MLP neurons of a small language model. Each row is named by its layer, matrix (down: output weights) and neuron, and shows model dimensions 96-159. Each number is 128 + 32 x the weight over its row's rms, rounded and kept within 0 to 255. A neuron's up and down rows have the sign that makes its largest values positive.
After each neuron's rows, "fires before" lists the tokens most often just after its 100 highest values on Wikipedia text that the model never trained on. A number after a token or word is its count.

L6.down158 [ 80 115 129 172 124  92 118 144 106 112 151 150 126 132  99 110 117 148 165 134  87  99 141  67  73 112 149 101 136 124 138 125 100 155 147 132 124  91 156 163  68 149  83 121 168 124 164 182 150 209 172 163 100 144 130 154 145 150 112 178 166  89 131 111]
fires before: " in" 19, " by" 17, " as" 12, " on" 7, " from" 5

L9.down361 [107  80 131 131 112 199 147 157 151 122  85 124 137 122 112 172  77  99 100 137  98 134 141 140 116 136 171 119 154  92 108 159 118 176 170 127 152 135 109 110  78 137 151 166 118 144 133 134  70  87 179 157  90 147 189 141 159 185  70 126 108 149 134 197]
fires before: "d" 25, "nt" 12, "rs" 7, "ed" 6, "r" 6

L6.down284 [104  93 133 152 122  84  92 126 139 198 128 114 137 133 145 127 148  98 115 137 103 183 177  38 156  88 157 153  82 168 164 181 122 115 106 103  94 103 110 146 152 102 121 157 141 142 135 125 113 156 166  86 122  68  82 150 147 147 100 157 113 130 139 183]
fires before: "\n" 39, "=" 31, "\n\n" 20

L13.down136 [175 123  90 152 121 133  54 116  74 108 107 135 163 139 144 188  82 108 117 102 141  62 137  88  96  95 106 129 118 143 106 126 142 114 123 121 116 176 186 130  92 145 120 137 121  98 170 167 140 151 160  85 183 137 156  98 123 185  79 139  88 104  91 130]
fires before: " |" 37, "%" 7, " Party" 7, " Democrats" 4, " hold" 4

L3.down14 [149 146 172 141 168 121 129 145 188  99 124 112 134 160 139 146  83 128 161 113  92 132 142 114 140 158 130 130 159 154  72 165 184  98 125 104 141 190  93 118 143 153 125 110  98 145 163  76 159 145 155 157 143  72 135 105 197 159 149 120 107  69 151 157]
fires before: " |" 62, " of" 7, ")" 5, "%" 5

L13.down3 [155 120 175 126  92 155 152 143 107 144 128  80  96 136 133 132 191 135 170 118 111 124 130  68 145 130 106 120 131  98 158 114 111  91 119 202 120 101 175 110 132  74 154 161  80 118 144 103 131 163 124 130 131 181 156 158  90 134 131  95 164 123 154 141]
fires before: "s" 82

L12.down399 [201 116 191 116 143 139 129 102 132 127  88 146 168 193  60 139 120  71  68 124  96 116  75 136 189 110 163 221  98  88 110 154  97 163 134 127 104 103 124 166 103  89 154 112 157 128 164  92 108 112 115  82 147 121  92 153 136 112 130 130 132  49 128 139]
fires before: "ologist" 23, "=" 20, " =" 6, "ien" 4

L6.down91 [144 117 123  82 114 154 148  95 151 116 119  82  96 142 125 114 139 161 135 106 136 106 136 169 131 155 171 194 172  87  89 127 155 141 141  95 135 146 134 154  74 110 148 119  94 147 109 126 201 158 128 160 140  72 118 105 157 159 125  97 149 131 112 147]
fires before: "s" 81

L12.down300 [108 183 130 209 109 157 104  94  92 141 122 158 152 177 114 106  84 136 107  74 141 155  98 112 140 173 121 151 156 132 163  98  92 225 104 106 122  75 112  93 125  96 150 183 127  70 190 157 101 130 120 122 151 110 176  99  50 138  78  82 134 122 172  97]
fires before: ":" 62, " 18" 6, "s" 4, "nt" 4

L6.down295 [139 147 146 178 143 184 138  66  85 179 125 121 134  72 132  85 147 111 159 115  87 116 179 112  99 127 138 101 123 140 104  88 164  70 220 124 107 144 122  95  77  71 131 147 106 169 106 110 123 179 151 195 125 169 117 116 119 159 176 129 147 131 129 101]
fires before: "-" 44, "th" 4, "dy" 4

L13.down201 [143 149 123 125 155 150 132 165 131 135 116 184 141 139 151 150  85 135 130 148  85 146  93 136 154 175  88 130 111 102  96  76 125  89 143 118 187 141 100 132 113 163 131 113 128  91  96 102 129 140 108 135 102  97  96 153 119  92 108 125 113 143 108  98]
fires before: "n" 18, " footballer" 18, " politician" 7, "-" 6, " so" 6, " micro" 5

L13.down296 [130  88 126 139 159 149 135 119 128  97  79 111 115 147 159 138 176 155 127 130 112 147 180 178 103 129 118 163 140 144 184 109 141  66  56 100 145 134 142 153 136 151 160 159 110 170 164  94 108 100 115 183  87 105 114 162  95 131 123 105 140  87 106  90]
fires before: " of" 62, "s" 6, " for" 4

L12.down339 [142 196  85 172  96 128 152  57 110 192 212 154  97 114 126 121 197 105 179 159 133 115 149 142  91 146 133 172 131 126  94 142 168  82 149 140 165 159 168 148 131 136 174 115 147 187 135 144  97  93 133 179 116 104 125  76 144  85 151 147  96  82  68 174]
fires before: " of" 65, " and" 7, "," 4

L9.down440 [105 135 174 139 159 114 108 164 103 118 147 115 115  90 124 122 180 106 150 139  74 129 169 171 114 174 191  93 152 113 131 187 125 147 194  84 109 151 159  61 152 121 120 105 141  97 115 109 188 128 169 180 142 128 129 153  90  93 137 108 191 134 170  80]
fires before: ":" 59, " (" 6

L12.down49 [104 128 156 141  74 130 146  76  56  96  84 138 137 162 101  85 132 141 105 123 131 127 172  84 149 127 163 136  96 138  69 111 136  96  96 120 152 110 158 105 177 150 205 158 113 138  97 138 118  99 133 179 109 172 171  95 102 117 150 117 107 137 164 127]
fires before: " of" 52, " and" 8, "." 4, " in" 4, "=" 4

L11.down431 [148 127  85 126 163 144 213  95 136 139 145 131 162 111 166 170 172 152  91 132 113 174 143 143 154 132 194 132 101 152  92 119 117 140 111 117  88  96  95  99 120 146  86 165 130 112 148  73 140 115 152 116 117  98 156 141 167  90  99 112 134 141 150 140]
fires before: " to" 33, "d" 8, " of" 8, "ted" 5, "s" 4, "eg" 4

L9.down441 [184  77 112  87  98 202 126 156 160  63 137 174 152  98 116 136 128 144 154 159  98 164 103 135 181 140 216 102 147 139 128 172  89 127  89  90 129 165 110 148 108 148 159 111 131 119 151 122 139 100 103 104 164 166 131 155 132 136 118 173  92 157 132 122]
fires before: "-" 56, "|" 25, "=" 4

L9.down36 [119 143 125 111 163  72  94 195 135 144 129 130 111 141 101 124 120 119 118 174 126 110 168 151 142  99 140 113 124 146 110  90 188  90 175 159 113  82 138  51 105 109 121  93  87 168 118 128 140  56 117 181 100 167 105 106 162  94 141 165 198 114 120  94]
fires before: "." 54, "ric" 6, "ass" 5

L12.down309 [ 85 136 151 177 149 130 110 240 124 167 155  83 111 134 189 122 111  89  64 131 210 130  89  85 151 133 171 126 180 132  58 161 156 203  93  87  98 106 132 156  89 140 118 158 194 161 107 145 148  61 120 145  96 170 135 167 151 106 120 177  82 138 156 159]
fires before: " (" 84

L10.down41 [110 150  53 137 112  86 106 169 101 155  94 154  51 109 139 117 120 118 128 177 112 149 105 177 158 115 129 121 162 141 167  83 139 141 229 139 134 133 126 122 135 118 183 162 110 147 142 119 132 122  71 183  93  96 158 133 152 132 166 120 147 176 173 152]
fires before: "," 64, " |" 5, " the" 4

L3.down353 [136 107 127 119  93 152  32 125 148 186 133  79 166 134 151 104 187  99 105 121 101  73 188 130 140 130  98 157 122 108 132 129 153  93 108 149 104 136 156 186 102 111 117 146 127 167 190 122 114 144 164 151 114 173 123 136 120 146 101 126 153  84 114 100]
fires before: " |" 51, " of" 14, ")" 8

L9.down53 [151 132 179 117 141 102 108 191  99  69 166  82 114 186 111 142  87 136 164 126 130 130 120 152 125 191 173 138 104 175  75 159 189 149 123 154 184 143 120 162 128 166 110 132 189 128 144 108 150 113 139 122  93  89  81  58 100 166 142  85 132 108 133 105]
fires before: ":" 45, " by" 7, "lo" 4, "%" 4

L4.down123 [103  75  96 124 158 126 140  88 145 153 177  69 157 145 152 111 135  81  86 108 116 126 105 133  88  75 121  30 148 129 113 102 182 110 149 115 139 182 135 151 213 121 112  96 100 119 137 139 180  95 157 140 160  90 140 100 101 116  45  72 179 114 106 133]
fires before: "=" 83

L3.down32 [112 121 129  93  65 119  75 176 134 132 166 133 180  86 117 146 125 125 154 151 129 133 139 173 133  87 144 101 189 109 140 136 146 114  89 120  86 155 159 110 136 123  89 182 100 108 125 104  98 164 140 178 194 192 100 126 122 161 150 185 140  99 132 133]
fires before: "," 20, "." 16, " and" 9, " (" 8, " in" 6, " for" 4

L9.down393 [ 99 102  87  88 102 125 131 143 147 138 110 166 136 153 104 110  92 143  96 124 142  62 130 160 166 122 140 168 129 183  49 125 117 104 136 140 148 161 131 147  73 128 106 153 156 116 127 121  99 122  87 133 105 157 190 138 106 165 152 166  90 144  76 126]
fires before: "|" 95

L10.down458 [186  73 103  49 102 148 105 160 142 109 144 167 106 150 160 124 127 128 108 173  75 159 141 126 129 127  96 173 118 168  97 117 132 116 129 161 124 126 164 167 129 151  81 139 137 108 169 131 188 197 122 139 103  89 138  99 109 143 151 110 107 146 138 107]
fires before: "-" 49, " 1" 5

L9.down474 [179  78 121 133 129 132 124  91 177 143 147 120 133 164  98 140 149 164 118 113  98 105  72  98 129 165 117  92 167  96 144 148  50 154 126 122  97 139 153  92 121 127 175 146 167  86 127  59 165 144 181  99 170 141 151  92  87 124  84 154 134 119 145 163]
fires before: "|" 58, "\n" 5

L13.down304 [131  88  93 119  81 167  98 104 103 126 164 100 119 178 122 193 107 112 128  89 158  54 168 139 114 140 120 221  97 165 122 108  67  97  68 129 200 197 109 113 104 157 145 117 118 164 107 146 117 181 146 150 124 140 142 127 134 131 113 111 174 126 122 140]
fires before: "s" 44, "es" 16, "ed" 14, "d" 8

L6.down416 [132 181 141  95 142 137 122 183 111 135 140 140 168 159 117 123 113 108 118 130 138 113 106  72 133 163 148  80 147 116 100 136 146 178  79  87  73 141  86 212 116 122 128 133 102 175 164 118 166 175 119  67 143 151  90  85  88 113  78 156 124 197 113 123]
fires before: "|" 56, "ar" 7, "-" 4

L4.down189 [142  65 137 137 161 116 111 160  66 125 146 116 106 127 130 175 111 133 126  91 104 148 212 164 130 119 124 119 162  85 110  97 121 174 129  90 129 141 111  81  71 125 151  77 113  74 200 154 128 169 178 113 126 117 110 115 141  81 100 114 117 120  92 153]
fires before: "s" 80

L9.down237 [190 114 136  80  82  95 127 119 136 180 162 200 161 173 120  97 169 144 122 136 145  95 156  98 120 128 130 130 166 124 167 133 124  77 150 124 143  89 103 124 117 109  87 146  88 160 133 163 107 144 146  71 129 147 168  99 110 154 111 166  87 105  99 129]
fires before: "\n\n" 25, " The" 17, " It" 11, " He" 7

L6.down85 [101 154 150 133 137 177  55 171 132 116 141 108 144  64 151 162  98 142  78 125 150 109 117 156  86 134 134  91 148 131 154 166 115 130 154  92  54 127  77 101  88 145 140 162 144 115 145 119 150  96 113 102 108  84 147 139 131 108 160  70 154 155 134 151]
fires before: " |" 63, "y" 4

L13.down195 [168 170 168 117 149  55 200 132 121  64 134  83 112 114 174 139 102 113  88  87  92 112 104 110 164 161 144 188 145 140 107 130 191 121 164 119 134 133 137  52 123 139  83 152  96  87 111 101 153 114 151 165  77  87  98 107 175 179 189 116 175  81 143 102]
fires before: ":" 39, " 1" 8, " 2" 4

L4.down503 [115 148 170 171 182 103 114 136  97 189 117 150  93 159 151  73 113  68  78 142 193  91 140  79 154 163 131 121 114 135 141 133 126 128 105 150 125 147 154 167 136 135 100  89  82 126  94 141 113 104 150  86 127 162  68 109 110  96 117 159  57  66 113 106]
fires before: "=" 81

L4.down100 [122 175 133  84 144 159 107  88 129  61 144 106 179 107 144 129 114  95 130 111 105 131  66  98 130  84 120 105 137 182 119 101 107 130 102 100 106  63  98 119 151  62 138 145 149  74 132 159  66 137  55  93  83 155 150 146 107 148 159 164 162 183 156 124]
fires before: "-" 57, "\n" 36

L3.down52 [128 115  82  95 104 154  60 152 111 122 131  68 156  96 104 144 136 109 121 115  96 192 122  88  77 133 149 123  74 158 145  99 100 154 135 194 116 118 130 141 105 132 203 110 143 167 141 116  92 218 151 130 149 189 115  76 170 145 113 115  89 158 134 111]
fires before: "s" 18, " /" 14, "cal" 10, "ft" 6, ")" 6, "C" 6

L4.down491 [124  94 203  93 122  59 159  80 176 158 153 123 152 174 172 160  92 145 118 172 205 133 121 209 125 130  90 158 126 159 134 187 131 112 118 101 117 132 131  83 104  76 119 122 142 169 125  81  74  78 143  88 109  69 144 120 144 135  94  57 176 137 150 191]
fires before: "=" 99

L9.down46 [130 138 160 168 135 126 112 147 102 113  90 133 103 152 116 146 109  93 156 145 111 110  72 161  93 144 164 118 109 124  88 139 150 119 132 108  89 156 144  77 176 123  97 149 112 150  64  71 163  96 111 185 102  85  98 126  63  74 125 127 103 117 140 127]
fires before: "s" 57

L12.down469 [160  80 180 109 119 139 142 187  96 109 101  80 128  93 165 113 152  95 113 134 116 124  69 144 146 105  90  89 141 102  85 117 124 176 130 159  66 227 191 132 147 149  89  87  88 202 133 162  95 168  56 119 175  97 142 104 112 114 156 142 115 119 102 141]
fires before: "s" 97

L3.down440 [123  98 135 146 101 164 125 143 149 153 120 110 118 134 135 139 103 125 175 132 111 117 123 183 113 149 129  51 135 137 154 137 129 154 126  93 131 117  90 156 163  86  97 171 147 120 133  88 138  96 119 164  95 132 119  86 138 169 127  88 144 117 121 111]
fires before: "\n" 46, "  " 12, " Notes" 8, " Ref" 6, " ±" 5, " Result" 4

L9.down401 [193 101 100 133 148 155 115 158 155 123 149 172 149 123 135  81 133  97 104 145  93 141  60 102 138 140 145 140 140 142 114 164 118  88 142 123 109 115 145 185 156 171 146 116 128 146 108 154 104 178 129 118 164 179 126 103 150 177 177 107 157 124 126  95]
fires before: "," 36, "\n" 18, "\n " 12, " (" 4, ":" 4

L9.down318 [144 109 131 111 138 125 172  62 132 130 135 154 137 108 159 127 111 135 111 175 129 115 183 137 129 137 152 149  84 127 124 132  80  78 147 166 140 107 142 149 106  62 122 135  91  80 131 175 116  29 138 128 104 162 120  55 118  99 117 115  99 143 190  75]
fires before: "nt" 39, "ti" 24, "d" 4

L12.down462 [125 140 138 122 124  73 132 104  93  67 112 147 116 122 116 121 184 117 143 143 145 143 167 205 182 105 136 111  93 129 104  97 127  99 107 141 136  78  83 100 142 155 104  56 117 176 132 100 110 136  89  85 149  79 168 180 148 161 124 142  83 169 163 129]
fires before: "ist" 21, "ic" 11, "y" 9, "ics" 5, "es" 5

L12.down467 [ 72 107 156 179 147 137 111 161  96  53 122  87 107 140 151 114 171 132 158  55 121 125 143 113 114 137  80  87  99 152 163 130 118 152 129 135 109 130 103 174 102 124 121 120 107  67 203 144  46 102 185 125 130 110 121  53  71 136 112 119 117 178 170 201]
fires before: " -" 47, "|" 21, "-" 9, "=" 5

L13.down44 [182 150 130 204 115 122 153  90 144 159 147 167 193 113 123  91 182 152 144  86 152 109 185  90 159 153 156 144 152 101 141 158 148 138 158 121 181 107 120 134 112 111 159 124 155 171 122 124 174 124 143 117 137 126 105 139 120 200 108 108 147 158  67 194]
fires before: "=" 46, " =" 15, " |" 6, " and" 4, " of" 4

L4.down323 [145 186 142 103 110 130 130  95 202 130  97  76 115  98 186 167 154 132 131 102 120  74 114 193 161 135 142 108 129 138 115 120 125 167 155 111  85 132 168 122  93 163 139  91 146 136 123 120 149 117 136  87  96 132 106 157 120 125 163 107 148  82 144 167]
fires before: "s" 47, "ve" 4, "L" 4

L9.down378 [ 89 165  31 153  70 120 112  87 108 112  98 150 169 127 195 134 155  51 119 142 110 165 121  31 129 122 144  96 154 136 136 136 160 124 114 116 140 130 165 104 101  91  91 132 123 179 131 174 145 195 111 107  75 124 158  90 112 128 133 170 130  97 131 132]
fires before: " by" 22, " in" 11, " for" 7, " to" 6, " on" 5

L13.down425 [156 113 126 106 129 179 146 104  99 179 117 130 133 123 161 125 149 145 176 102  91 131  63  84 110 154 135 122 176 123 158  95 162  74 188 117 173  75  97 179 185 113 142 192 103 101 161 117 135 102 172   8 141 192  80 141 138 157 126 101  80  90 117 114]
fires before: "\n\n" 28, " The" 14, " These" 4, " In" 4

L13.down115 [129 110 120 123 124  84 183  89  96  68 124  99 194 144 131 160 135 127 131 141 119 111 165  93 120 123 193 119 162 140  87 108 119 102 127 170 148 117 147 111 128 112 135  92  73 112 135 137 167 142 103 118 167 116 169 174 149 162 133 148 146 116 129 138]
fires before: "=" 100

L3.down306 [143 124 107 104 221 179  88 137 146 151  97 174 114 119 116 149 123 150 111 111 116  46 157 125 151 133 129 142 124 109 142 116  88  97 172 105 133  94 133  78 112 137 112 137  98 119 108  99 147 140 136 160  87 134  87 136 188 132  97  94 122 131 196 148]
fires before: "5" 15, "2" 9, "1" 9, "7" 8, "3" 7, "0" 7

L10.down16 [140  86 127 217 118 137 131 150  87  94 131 126 139 163 115 138  61  83 151 107  96  92 128  92 162 140 117 108  99 134 147 172  92 119 167  95 148 135 157 118 100 105 214 171 124  84  96 121 127 122 110 157 133 100 102 122 134 144 105 110  87 156 151 179]
fires before: "|" 89

L11.down422 [ 64 130 113 200 111  80 131 119 146 149 101  99 107 124 114 166  98 157 170  81 127 142 112 121 115 167 150 143 248 115 122 141 131 157  43 145  88 162 101 126 135 114 111 133 131 157 146 163 114  79  81 156 158 134 105 138 137  67  47 155 124 118 173 167]
fires before: " |" 47, ";" 11, "|" 11

L3.down11 [162 124 119 131 109 133  68 150 122 120 118  82 140 111 101  81  99 126 131 165  90 119 145 102  88  93 197 137 125 190 179 163  90 145 119 190 151 133 169 167  97 140 185 167  87 104 191  78  93 180 162 124 156 173 128 144 143 167 131 121 147 143 180  86]
fires before: " |" 30, "\n" 10, "\n\n" 10, ")" 5, "." 5

L11.down123 [ 77 137 115 123 143 130 113 116 165 104 105  48 136 154 128 166 150 126 148  85 125 146 111 104  97  74 133 101 122 100 149 166 152 137 148  81  99 210 136 110 142  98 143 144 160 139 168 125 173 152 165 221 144 150  67 133 119  94 142 123 147 108 140  96]
fires before: " by" 50, " with" 11

L9.down276 [113 144 149 142 158 169 158  96 132  96 160 111 130  79 120 107 144  90 102 142 162  87  94  81 108 115  95 115 173  93 140 125 182 145 133  95  89 164 103 140 172  94 136 184 113 190  71 155 142 114 108 141 133 131 111 115  95 120 146 151 154  94 146  60]
fires before: "=" 82, "\n" 10, "\n\n" 8

L11.down428 [130 128 152  65 138 179 129  87  93 119  63 158 154 127 139 127 134  75  98 102 132  93 150 107 116  89 124 103 132 107 120 123 104 118 202  97 185 144  49 141 114 160 136 123 158  89 140  94 158 134  99 157 121 105 136  66 170 141 149 191 137 106  88 155]
fires before: " by" 31, "|" 9, "%" 6, " work" 4

L3.down215 [ 86  98 126 130 124 143 140 113 137 126 150 153  98 137 129 107 148 146 105  89 153  37 179 230  99 204 181  90 125 156  75 130 110 169  69 120 142 158 107 114  62 166 138 113 141  99  82 126 126 125 147 150 160 179 129 156 144 118 123 140 165 109 133 163]
fires before: "-" 70, "11" 5

L12.down257 [116 121 116 187 126 155 149  31  69 117 170 141  83 148  87  61 167 143 104 109 145  89 188 152 127 158 158  92 157 122 146 175  85 185  80  79 197 104 161 114  87  96 139 113 130 102 139 169 128  54  43 119  91 153 135 172 110 100 164 106 156 118 178  89]
fires before: " that" 17, " the" 15, " it" 7, " a" 6, " his" 5

L13.down484 [142 167 125 119 102 147 117 125 111 144 129 114 123 191 132 177 141 153 174 161  50  61  47 100 143 150 183 124 148 137 166 168  94 119 185 154 185 111 140 152 162 129  79 188  82 152 126 135 117 130  85 149 101 135 142 180 134 122 109 116 112 162 165 147]
fires before: "|" 48, " 5" 9, " 6" 6

L4.down366 [116 119  91 103 147 166 108 110 119 136  84 174 113 172 122 108 124 119 161 151 130 181 144 149 135  68  95  72 111 124  75 168  74 155 123 150 167 143  78 140  56  96 124  59 117 164 134 121 111 168 178 218 165 131 132 191 151 102 145 153 154 148 132 157]
fires before: "s" 67, "r" 7

L4.down301 [124 166  82 131 164 143 126 146  78  60 167 198  41 107 168 151 104 140 114  80 102 115 133 123 130 123 149 169 169 161  91 168  86 124 111 142 111 169 105 147 160  99  99 136 159 205 161 113 162 169 128 145  99 154 135 136 117  72 114 137 124 150 141 172]
fires before: "s" 92

L4.down415 [106 116  77 162 168 122  85 114 140 141 129 164 117  87 149 100  26  99 101 128  96 135 140  57 110 140 163  70 112 115  75 145  94 165  84 177 127 160 136  94 121  99 130 152 165 138  97 123 125 107  87 161 121 129 125 115 140 183 144  98 132 189 104 195]
fires before: "-" 100

L6.down118 [138  96  68 179 196 146 144 113 176 108 133 115 130  88 168  94 141 179 110  98 129 146 124 119 112 143 155 123 148  76 136 157 148 166 111 100 147 129 110 115 107 143  66  94 115 114 110 120  95 151 152 134  89 118 152 114 123 134 161 134 143 124 101 125]
fires before: " a" 32, " an" 12, " was" 10, " the" 7, " is" 7

L13.down289 [132 142  79 137 171 189 105 156 120 134 107 136 160 143 133 169 156 170 117 131 175  72 148 120 119 111 148 159 116 154 176 127 122 112 127 168  68  84 155 115 122  35 133 104 122 157 134 129 165  73 114 135 132 131  99 149 140 148 160 170 183  96 126  54]
fires before: "8" 15, "1" 13, "0" 12, "7" 10, "3" 9, "9" 9

L11.down474 [137 135 149 147 148 109 139 144 123 109 134 130  92 160 107 169 155 131  93 136 110 132 139 124 186  85  83 122 111 159 162 123 135  88  87 114 162 115 125  97 148 136 147 130 115 121 108 150 123  78 154 116 147 140 170 136 149  99  92 126 136 198 122 148]
fires before: ")" 37, " m" 16, " in" 6

L13.down24 [148  76 104 135 143 106 137 126 123  52 171 198 146 146 131 168 167 119 199 114 136 147  90 178 158 103 150 137 129 157  99 135 103 121 140 146  76 139 128 121  93 147 217 106 123  74 154 116 109 184 135 148 113 139 176  90  72 182 124 135 103 133 129 126]
fires before: "," 36, "–" 16, " |" 12, ")" 9